config = dict(
    num_hidden_layers=23,
    hidden_size=192,
    num_attention_heads=3,
    num_key_value_heads=1,
    head_dim=64,
    intermediate_size=512,
    vocab_size=4096,
    hidden_act='swiglu',
    norm='rmsnorm',
    norm_place='pre',
    norm_eps=1e-05,
    positions='rope',
    rope_theta=10000.0,
    rope_fraction=1.0,
    qk_norm=True,
    attn_scale=0.125,
    bias='none',
    tie_word_embeddings=False,
    parallel_block=False,
    extras=['capped logits'],
    init='normal',
    init_std_qkv=0.0962,
    init_std_o=0.0142,
    init_std_up=0.0962,
    init_std_down=0.00868,
    optimizer='muon_variant',
    learning_rate=0.00219,
    lr_mult_down=1.5,
    beta1=0.9,
    lr_head=0.0043,
    max_grad_norm=1.0,
    warmup_steps=0,
    schedule='wsd',
    decay_fraction=0.756,
    decay_shape='linear',
    final_lr_fraction=0.1,
    batch_tokens=32768,
    max_seq_len=256,
    doc_mask=False,
    train_tokens=202900000,
    max_steps=6193,
    dataset='wikipedia_en',
)
MLP neurons of a small language model. Each row is named by its layer, matrix (gate and up: input weights) and neuron, and shows model dimensions 80-143. Each number is 200 + 30 x the weight over its row's rms, rounded and kept within 0 to 999. A neuron's up and down rows have the sign that makes its largest values positive.
A block is one neuron, or neurons of one layer that tend to fire together. After each block is what it responds to, as a language model described it from the Wikipedia text at the highest values.

L2.gate383,191,206,220,186,174,246,178,203,190,204,199,207,186,220,235,233,192,195,146,164,129,233,198,237,158,224,257,165,217,166,168,181,184,163,161,238,211,156,216,209,236,179,236,238,202,210,185,143,216,234,255,196,231,251,191,179,175,201,166,222,221,190,184,198
L2.up383,200,162,203,205,203,209,204,194,206,195,180,173,144,177,225,206,177,205,192,211,179,178,109,273,167,245,213,182,197,193,178,235,194,179,194,242,178,209,224,191,199,209,207,200,171,219,148,179,229,162,253,210,242,234,198,206,169,192,245,180,204,199,183,197
Description: Periods ending sentences (often a biography's opening line) and "===" opening subsection headings after blank lines; also mid-word pieces like up, eep, int.

L5.gate37,225,165,228,203,192,222,212,194,187,176,173,225,200,162,219,204,225,231,174,250,193,192,197,239,212,241,206,154,252,143,195,171,221,224,231,249,205,195,204,241,171,163,233,240,179,229,260,201,240,220,169,244,190,242,197,208,214,243,182,187,244,163,195,158
L5.up37,241,155,158,219,202,175,217,207,191,156,205,211,174,202,217,150,173,201,199,212,210,215,192,221,191,211,188,178,235,208,181,199,175,230,252,206,224,185,164,187,197,184,220,251,200,204,225,216,196,194,195,155,211,229,220,231,163,197,156,276,193,161,222,189
L5.gate135,195,221,205,181,172,241,175,189,233,210,205,202,219,242,176,242,202,196,206,177,157,160,203,212,213,182,180,199,167,173,192,125,208,228,187,228,176,186,229,162,203,231,172,185,174,218,185,201,212,169,211,168,189,173,196,145,204,200,195,204,218,136,201,226
L5.up135,202,165,164,208,209,193,145,205,214,218,229,156,193,237,183,214,140,257,209,196,252,223,204,162,173,184,204,220,149,195,189,199,213,233,193,142,181,232,248,188,226,188,202,181,154,197,171,204,225,176,161,238,174,195,192,213,129,210,191,195,188,205,184,206
L5.gate162,237,205,224,192,175,183,157,180,197,223,220,220,194,189,226,156,205,210,171,247,195,171,216,214,198,181,193,187,217,200,190,162,195,200,195,189,178,159,195,192,193,174,209,261,211,144,236,216,222,195,211,229,249,221,219,191,184,255,197,214,236,234,198,180
L5.up162,196,163,203,182,176,150,168,155,212,179,212,220,205,205,220,225,223,213,174,199,266,170,201,260,158,191,221,246,198,110,171,208,203,216,219,223,200,163,151,185,175,166,242,248,155,163,267,191,204,166,192,180,182,181,225,218,272,248,204,193,209,156,125,216
L5.gate165,161,206,137,198,208,241,226,215,171,208,243,254,211,182,216,185,164,257,193,269,247,244,212,229,177,189,224,186,172,181,179,263,195,203,197,168,192,238,202,152,215,213,214,199,223,142,188,185,246,176,183,209,192,179,153,214,177,172,196,178,199,212,230,207
L5.up165,197,198,186,172,259,220,234,175,191,216,196,210,227,172,183,205,219,197,155,214,213,174,196,263,167,188,162,180,199,198,214,173,157,203,227,248,197,219,189,186,234,151,184,199,219,205,193,198,171,175,200,220,251,191,247,142,198,201,168,257,158,163,172,206
L5.gate177,220,192,256,194,211,233,166,193,158,185,171,226,242,207,221,250,174,207,222,264,161,159,163,258,166,178,201,197,197,246,192,155,180,188,170,217,235,161,227,146,160,188,232,207,172,228,219,239,175,221,196,170,171,234,153,226,229,217,189,238,195,287,185,179
L5.up177,253,221,192,184,182,159,182,246,251,247,182,170,182,153,197,145,223,232,228,237,177,223,194,201,254,204,209,220,196,237,214,261,156,207,249,242,190,226,181,232,215,193,193,214,203,222,251,160,176,185,210,200,226,189,183,217,253,165,233,198,252,195,180,191
L5.gate194,198,171,215,193,205,166,246,238,199,189,233,220,229,179,220,220,181,217,206,170,204,208,218,254,152,209,230,191,143,242,190,163,209,204,194,130,167,201,160,202,250,207,197,184,134,174,224,172,211,193,223,177,165,163,172,165,147,204,144,167,195,199,139,178
L5.up194,197,210,173,207,145,232,223,213,199,230,230,168,206,234,168,221,203,229,224,251,160,149,211,173,211,168,206,197,201,241,228,193,190,167,238,164,147,236,218,216,192,250,222,212,166,167,152,212,261,249,203,234,145,190,131,188,221,200,261,200,195,210,206,218
L5.gate210,136,188,244,213,195,208,267,226,168,201,226,257,173,173,185,196,195,176,208,182,182,193,199,221,191,175,177,195,233,240,161,137,221,207,194,200,178,187,228,178,143,210,200,245,153,155,174,261,147,220,278,232,208,195,203,190,159,183,244,240,149,214,194,193
L5.up210,178,195,196,157,198,190,195,215,190,185,228,239,208,265,186,192,166,221,227,150,178,136,186,196,248,141,137,223,192,218,258,217,199,241,197,202,196,226,217,209,193,195,205,208,189,225,192,210,157,200,235,153,171,216,220,253,198,152,230,188,211,207,140,256
L5.gate279,244,194,125,213,178,146,181,177,225,201,207,171,167,212,195,197,226,199,215,213,229,193,110,208,208,168,183,175,164,190,205,189,192,231,198,205,221,162,176,195,169,181,232,158,209,217,209,220,184,173,212,197,204,199,235,226,216,166,246,235,158,212,143,201
L5.up279,233,254,242,213,219,209,222,195,204,186,206,244,211,182,232,167,257,205,178,194,193,184,178,163,233,196,168,196,188,238,157,128,242,198,188,232,175,158,207,306,184,183,171,259,202,217,193,208,207,161,170,221,156,202,211,253,141,250,197,208,210,210,216,208
L5.gate312,204,167,232,210,188,181,180,155,208,212,228,172,187,150,218,229,194,216,200,195,203,228,180,194,189,240,247,210,196,186,173,160,216,213,217,201,208,208,211,217,229,189,154,261,214,211,172,179,171,237,190,163,155,229,224,236,185,184,188,233,245,253,186,232
L5.up312,191,196,139,209,182,173,194,174,213,164,201,175,203,182,180,180,245,214,119,200,229,220,133,198,199,136,242,207,220,202,178,225,228,239,196,187,218,229,187,253,199,199,204,236,142,174,189,175,174,159,166,236,190,184,190,127,210,165,210,177,199,229,189,220
L5.gate318,195,202,224,169,139,182,182,219,157,164,223,251,303,183,195,163,183,243,282,208,177,203,135,199,165,202,232,228,241,187,226,227,213,226,222,222,193,213,205,231,228,201,236,213,204,186,163,219,178,151,209,246,161,183,172,180,214,141,121,215,234,233,207,206
L5.up318,201,232,228,172,198,208,231,210,188,172,176,242,247,247,198,177,211,224,248,176,208,215,179,204,189,218,183,219,243,203,210,207,192,269,203,241,195,185,213,257,151,203,215,235,174,195,211,216,202,186,169,178,186,178,172,221,209,170,170,238,204,212,203,163
L5.gate328,212,217,192,201,250,158,231,203,203,180,212,168,186,217,223,212,174,182,232,243,269,246,237,168,199,195,206,156,197,209,211,213,165,176,188,157,166,187,200,216,172,196,180,174,208,170,221,223,230,189,197,223,133,153,225,177,221,162,198,200,207,228,197,191
L5.up328,196,191,163,184,190,201,176,223,225,178,209,193,247,253,205,217,180,192,202,244,231,198,236,256,217,148,129,261,153,181,171,180,171,223,192,176,180,202,174,189,206,187,208,183,208,182,247,176,191,186,189,224,195,181,222,175,265,203,190,184,160,212,224,176
L5.gate405,199,132,206,208,247,218,198,159,242,180,210,239,195,217,273,244,220,217,182,154,192,198,265,231,204,183,162,215,274,185,208,225,216,209,178,254,189,183,219,188,150,239,219,237,211,218,233,214,166,202,216,157,227,191,236,174,170,172,181,230,226,197,198,235
L5.up405,201,215,185,215,258,201,150,189,219,200,191,230,148,155,213,169,186,252,192,172,181,224,178,210,258,208,208,243,222,188,176,242,199,186,221,199,187,159,256,187,160,234,221,250,228,206,194,187,180,152,204,206,211,237,232,190,188,231,203,176,218,196,239,212
L5.gate414,217,221,196,209,213,137,232,202,191,200,181,242,171,242,216,230,194,233,197,203,148,162,194,176,212,144,163,255,177,224,242,209,238,188,155,205,180,198,233,185,215,200,187,199,187,183,164,174,199,172,224,250,189,189,196,140,204,211,205,262,168,259,218,185
L5.up414,200,138,155,203,199,182,186,250,227,199,168,212,199,222,203,190,193,145,247,191,131,200,217,197,197,209,197,170,191,206,231,186,171,157,211,256,216,219,189,232,199,232,222,177,205,138,201,245,211,163,174,176,191,209,185,143,199,197,173,170,181,174,152,155
L5.gate416,185,273,244,184,209,219,216,203,248,179,188,261,185,177,202,263,167,224,232,213,154,231,229,191,230,199,191,203,217,195,184,183,169,225,216,247,232,247,266,199,152,194,214,227,201,187,204,239,131,214,240,232,128,189,189,279,211,188,220,220,210,128,194,202
L5.up416,152,191,204,203,180,217,256,136,234,214,178,226,147,233,192,178,228,183,224,180,148,191,216,232,203,164,238,237,269,187,186,198,202,213,196,200,208,207,247,223,135,164,204,261,161,227,193,260,176,221,234,201,174,256,209,204,231,195,151,212,204,176,155,180
L5.gate457,220,201,213,158,210,167,219,178,205,198,185,188,199,177,234,238,220,251,227,236,179,174,219,143,152,221,163,193,215,201,153,220,219,187,188,134,165,146,223,205,184,219,209,236,200,182,199,217,193,115,147,204,224,210,220,134,192,217,250,249,170,178,206,203
L5.up457,167,221,205,216,229,189,174,220,170,202,201,222,193,145,171,174,228,218,173,236,228,217,187,165,196,174,193,221,192,156,230,202,206,207,216,150,153,118,205,183,215,219,172,228,172,169,209,208,239,181,234,253,185,217,202,148,148,221,269,203,225,193,220,261
L5.gate474,224,207,251,140,170,241,231,186,241,216,203,237,219,232,273,244,280,177,186,187,197,197,179,198,167,192,147,215,196,219,186,190,203,201,210,216,239,198,157,245,186,179,243,227,223,186,256,217,216,189,188,218,156,173,205,220,200,220,187,189,143,186,172,242
L5.up474,247,175,223,132,158,200,245,144,205,187,236,162,218,235,181,163,243,210,211,211,224,184,197,192,148,154,204,195,216,242,203,203,244,229,186,204,176,183,185,163,191,188,216,186,256,182,195,256,217,153,215,228,217,214,186,203,276,219,192,206,189,201,222,205
Description: Mostly the plus sign and digits inside numeric cells of sports stat tables and measurements, as in 0+1, 13+5, 8+3⁄4, +/-; more weakly connectives like or and more than.

L2.gate38,180,138,199,226,187,207,171,210,195,275,143,228,149,255,166,209,262,233,152,252,185,150,209,183,235,175,226,170,238,181,187,243,182,199,236,200,236,196,170,169,208,177,170,229,187,187,181,174,209,207,211,195,231,184,204,247,244,176,188,179,143,235,138,177
L2.up38,250,237,166,191,225,195,163,251,195,191,182,194,215,231,161,212,249,210,217,220,156,217,264,191,203,162,194,155,196,150,222,221,215,247,241,203,167,199,157,198,171,210,173,199,259,170,196,179,181,220,213,209,146,273,198,229,166,112,199,152,248,225,152,194
Description: Short tokens inside Wikipedia tables and infoboxes: zero cells after pipes in stats tables, the (s) in Writer(s) or medalist(s) headers, ST ending timezone codes like CEST; also port in support.

L5.gate2,203,260,147,243,183,194,200,167,199,260,202,217,229,236,214,205,214,153,202,163,211,196,192,212,198,223,159,260,262,205,218,161,203,168,228,219,175,214,179,213,210,172,178,156,239,218,236,210,190,225,220,233,210,250,221,232,174,215,181,193,168,145,182,187
L5.up2,266,256,161,199,177,183,223,197,218,216,129,188,201,228,247,223,208,189,239,192,222,244,181,232,153,218,225,196,232,206,164,243,197,193,195,241,253,223,224,178,226,121,255,223,195,202,192,225,201,201,160,219,210,237,233,237,142,242,225,174,193,161,136,220
L5.gate52,237,207,172,210,184,147,166,219,223,255,260,213,210,245,250,168,217,236,290,228,189,235,204,204,190,192,197,225,200,216,181,245,189,246,208,183,236,172,213,184,292,207,174,192,210,150,149,160,204,200,222,231,221,210,222,199,208,219,203,211,178,161,203,195
L5.up52,200,187,145,182,172,203,195,227,202,188,192,268,201,184,204,157,223,182,211,244,172,177,190,234,254,172,158,201,224,250,196,208,192,212,248,183,249,236,194,190,229,243,230,109,199,148,188,204,258,218,187,244,242,226,192,175,161,177,232,192,187,182,206,202
L5.gate151,180,183,157,201,202,202,125,235,177,193,176,135,249,188,206,193,184,177,183,230,188,172,202,177,185,175,129,218,154,205,148,226,194,203,139,200,194,197,180,144,167,110,232,140,158,204,261,199,208,165,205,171,200,202,202,197,229,200,200,232,189,194,181,209
L5.up151,189,180,136,187,237,220,174,193,211,181,142,175,232,162,178,214,198,186,200,236,175,192,247,189,213,234,197,228,150,220,169,215,196,236,169,157,206,230,224,157,187,123,193,214,240,193,210,201,216,185,239,159,171,199,206,213,168,221,149,214,193,214,192,176
L5.gate175,198,129,184,239,144,279,221,215,208,240,208,229,262,251,217,199,216,192,191,115,152,218,199,232,192,169,201,218,186,151,159,212,219,225,195,171,160,200,265,153,182,121,279,239,168,221,252,234,222,216,203,202,190,156,185,191,177,217,214,188,222,199,216,211
L5.up175,187,155,202,212,234,196,223,260,209,238,218,193,211,176,222,168,165,254,179,176,195,166,200,199,214,242,222,194,227,184,164,171,194,184,151,156,185,197,231,207,118,149,195,236,161,214,264,164,232,218,184,232,183,223,190,202,232,192,265,188,209,199,259,218
L5.gate201,171,233,198,231,133,205,193,211,196,178,193,215,212,193,198,222,162,213,220,187,222,266,213,190,227,226,217,205,200,189,220,213,138,203,186,148,199,191,188,206,227,199,168,171,179,206,204,211,218,226,142,189,217,207,222,223,130,134,217,179,240,233,160,214
L5.up201,197,207,232,199,181,180,205,220,158,176,214,152,217,167,172,227,165,187,194,227,242,186,245,194,163,154,212,158,179,196,194,240,183,206,198,162,153,204,198,225,234,177,178,181,201,206,163,168,193,226,125,215,221,233,178,151,151,205,180,180,241,218,197,230
L5.gate216,146,230,238,176,168,162,230,150,214,196,220,225,162,210,184,229,138,205,171,131,233,141,184,192,193,227,188,223,209,166,238,229,192,163,172,237,206,151,182,244,174,172,139,230,152,246,204,216,194,162,198,228,241,184,200,192,250,154,192,177,205,159,202,190
L5.up216,168,206,183,217,142,208,185,164,200,190,141,198,221,208,209,173,166,195,191,196,163,242,174,198,187,265,160,206,161,156,185,217,198,204,221,199,177,256,241,209,220,192,210,240,233,205,230,202,154,203,162,194,235,166,230,228,177,178,202,242,209,185,162,230
L5.gate231,117,247,186,188,209,180,207,207,254,226,206,216,268,220,164,260,167,181,273,145,143,236,189,207,212,246,229,241,221,245,141,220,203,216,217,186,200,226,239,237,256,204,203,124,146,196,187,176,230,167,169,188,208,200,224,222,161,186,162,176,184,217,191,226
L5.up231,169,230,222,193,189,173,217,214,203,161,170,198,240,167,199,210,116,215,196,209,170,207,211,199,176,279,208,219,246,203,177,205,244,213,222,157,204,259,194,227,236,186,208,222,203,141,240,191,217,281,101,225,270,194,214,232,179,216,175,173,196,202,211,202
L5.gate242,192,224,189,231,216,180,153,141,247,113,222,142,206,178,170,212,161,203,162,151,210,214,191,219,182,282,212,203,178,246,140,206,188,144,223,199,163,228,216,198,212,138,192,195,219,213,175,226,214,183,217,185,166,228,183,186,197,214,204,221,221,199,172,203
L5.up242,215,173,208,159,171,129,208,179,204,202,200,203,248,242,201,259,213,218,229,275,199,182,215,159,187,230,163,165,184,229,200,215,153,245,181,163,184,223,219,203,151,191,209,262,192,224,199,172,187,165,263,201,162,177,173,193,218,172,183,224,233,131,235,169
L5.gate246,183,234,157,209,205,189,126,184,213,158,145,167,189,220,238,227,185,188,199,205,136,256,257,172,146,211,276,191,285,236,191,160,193,226,206,221,206,154,193,219,171,184,197,206,151,159,211,239,188,198,178,158,238,225,195,213,167,258,247,218,269,239,285,160
L5.up246,180,258,143,228,216,259,221,137,187,265,193,206,163,212,227,168,179,218,207,196,227,213,215,222,131,228,230,173,204,151,291,184,222,231,160,200,220,177,170,139,159,179,179,232,152,210,182,215,223,187,177,210,154,210,245,234,226,183,186,165,181,242,274,184
L5.gate270,210,205,199,224,165,242,194,197,229,233,232,212,276,170,176,182,181,181,226,214,225,232,108,159,179,246,166,262,199,197,226,225,185,184,209,216,205,208,186,212,225,172,156,211,175,140,224,222,229,200,182,219,168,228,208,199,168,183,175,205,216,199,184,238
L5.up270,247,152,175,167,163,162,203,213,183,176,188,223,219,165,183,175,220,233,218,132,167,211,185,187,202,242,193,235,245,210,200,213,176,169,199,224,183,210,201,243,187,200,192,197,228,171,234,237,171,225,197,149,208,208,198,207,198,213,166,132,218,164,208,259
L5.gate280,181,226,192,218,196,157,188,165,233,189,217,231,228,202,168,208,164,179,185,182,144,213,194,241,192,198,211,172,255,169,168,236,213,244,267,171,202,209,155,189,212,196,161,151,195,197,221,248,217,216,229,162,205,164,185,241,153,239,194,257,169,199,247,229
L5.up280,193,227,232,200,216,163,150,201,178,204,213,242,200,218,192,211,170,218,200,195,179,167,163,203,195,138,212,192,195,204,173,192,215,205,248,190,232,232,167,224,209,144,213,160,248,182,189,179,241,209,219,182,155,191,225,230,155,211,179,178,172,182,227,207
L5.gate349,167,179,237,164,164,181,232,198,168,239,182,167,245,189,198,131,169,183,194,198,214,191,208,188,174,189,180,208,147,279,170,240,205,192,153,195,174,189,164,181,207,189,148,163,208,193,142,248,220,178,217,188,176,171,205,203,202,234,171,207,249,185,182,160
L5.up349,138,248,192,228,152,174,205,217,239,182,189,137,203,155,142,221,209,231,216,188,230,142,228,198,193,195,219,163,196,196,242,226,186,219,192,192,259,203,183,225,256,226,162,245,183,211,199,189,183,202,213,157,152,164,227,186,212,165,190,155,201,194,262,233
L5.gate361,243,200,216,147,172,230,168,166,225,244,156,215,165,174,227,202,196,249,277,216,168,224,209,196,213,208,147,214,265,198,233,202,146,190,213,223,189,217,193,174,221,201,233,238,198,214,191,192,175,174,193,259,204,216,193,245,176,182,230,178,202,199,190,195
L5.up361,196,184,230,206,180,169,226,173,176,148,164,191,139,171,244,231,208,232,236,216,178,206,225,225,184,195,232,167,203,234,229,166,204,161,222,263,123,195,220,164,214,224,221,214,219,245,272,225,235,216,193,151,164,231,184,184,160,267,223,233,189,204,175,190
L5.gate369,209,235,213,216,224,202,224,203,183,200,134,212,214,237,222,211,226,211,189,225,191,184,232,177,218,229,224,183,212,253,205,179,153,166,187,232,177,180,223,217,178,221,194,265,185,170,246,154,165,191,232,195,162,231,251,221,232,193,207,260,236,201,234,174
L5.up369,216,211,232,206,204,171,192,222,155,204,218,195,199,177,242,198,248,249,210,192,169,201,172,181,281,192,222,258,179,192,159,175,198,246,208,207,186,184,193,176,171,161,222,212,125,158,246,216,239,206,144,241,227,240,232,204,161,232,172,254,220,235,207,246
L5.gate394,225,217,122,202,183,169,167,257,209,185,219,200,196,247,215,223,234,210,236,154,165,260,241,170,199,223,209,193,158,133,196,252,226,233,134,227,260,179,211,195,230,160,173,215,170,271,155,210,190,216,183,211,194,196,233,186,212,176,194,249,228,219,222,262
L5.up394,204,210,203,173,180,222,177,172,199,191,213,224,194,134,221,197,149,172,146,173,189,187,238,201,167,190,220,245,240,183,242,204,170,194,248,220,244,201,177,207,181,236,203,227,195,214,197,234,284,241,175,237,149,233,217,234,159,201,234,190,210,184,200,214
L5.gate442,250,203,218,239,196,209,164,214,243,157,112,217,210,236,206,211,200,248,234,199,161,254,200,246,190,188,234,205,201,165,221,185,156,142,206,181,186,198,165,230,183,152,175,217,202,245,187,176,152,150,190,178,223,208,243,165,192,214,155,159,292,198,218,170
L5.up442,223,204,184,191,201,194,206,148,265,197,211,215,228,209,207,190,177,180,219,265,216,210,181,275,217,209,159,199,162,185,257,219,239,163,224,197,185,221,178,210,177,158,196,202,167,244,270,173,225,145,213,237,198,212,201,243,170,195,206,272,188,219,194,230
Description: Closing = of Wikipedia article-title headings (people, songs, albums) and sentence-final periods ending paragraphs, plus occasional mid-word pieces like dist.

L14.gate223,173,184,232,150,214,271,196,217,197,180,182,87,205,149,182,211,229,151,235,186,229,217,199,189,234,210,208,201,198,212,161,220,246,198,234,168,165,140,221,222,177,213,238,210,215,196,222,191,239,236,227,148,175,209,171,200,217,209,215,155,204,234,223,267
L14.up223,199,163,200,229,235,196,209,167,169,198,176,244,192,248,179,193,203,174,169,166,193,195,203,195,228,212,219,160,209,174,193,238,220,196,167,164,233,154,220,256,210,202,190,280,235,187,176,175,187,210,194,227,155,218,199,253,193,190,257,195,213,167,168,244
L14.gate229,180,161,212,146,168,158,206,207,246,225,242,192,191,264,220,171,225,185,144,174,185,268,178,183,210,240,190,201,237,209,212,209,169,240,208,274,205,235,170,262,130,242,181,237,226,225,200,211,210,214,183,142,206,185,209,210,186,196,193,208,169,179,200,203
L14.up229,216,160,221,177,145,214,193,176,129,169,236,201,245,202,197,206,229,230,178,211,208,136,177,189,209,206,226,149,188,223,164,235,213,221,192,211,146,193,129,233,190,157,215,211,198,188,225,191,205,201,254,221,225,190,236,218,181,222,215,113,169,227,168,211
L14.gate311,167,166,152,197,245,237,215,202,261,211,246,203,135,209,205,193,262,171,190,168,187,203,172,203,196,180,174,246,210,223,264,221,229,178,221,185,220,164,195,213,190,168,174,205,276,193,226,181,163,212,243,180,175,268,248,231,214,232,159,252,230,200,165,222
L14.up311,190,167,257,210,264,169,217,192,248,192,183,182,191,186,230,169,200,241,189,208,191,195,215,253,157,197,233,206,158,207,201,163,220,200,172,215,219,239,191,167,191,166,219,184,240,182,227,177,159,184,154,166,196,227,172,198,196,186,160,181,191,206,239,199
L14.gate404,202,175,212,162,174,159,231,224,229,222,176,252,188,201,231,188,159,250,197,182,198,196,171,161,150,232,261,155,177,191,225,251,157,230,204,222,185,220,190,174,194,172,214,220,170,270,193,168,210,168,248,240,157,193,216,215,198,212,248,213,234,171,192,198
L14.up404,197,226,186,218,197,127,168,213,236,224,162,212,191,190,210,216,169,203,237,192,167,171,210,243,197,174,209,207,206,143,139,214,183,155,214,197,255,202,206,218,167,178,248,185,230,219,243,201,266,180,229,207,197,227,158,217,187,186,188,250,199,209,195,224
Description: Opening fragments of split words, mostly " h" as in hotels, husband, habitat, hockey, plus "of" linking nouns (level of, use of).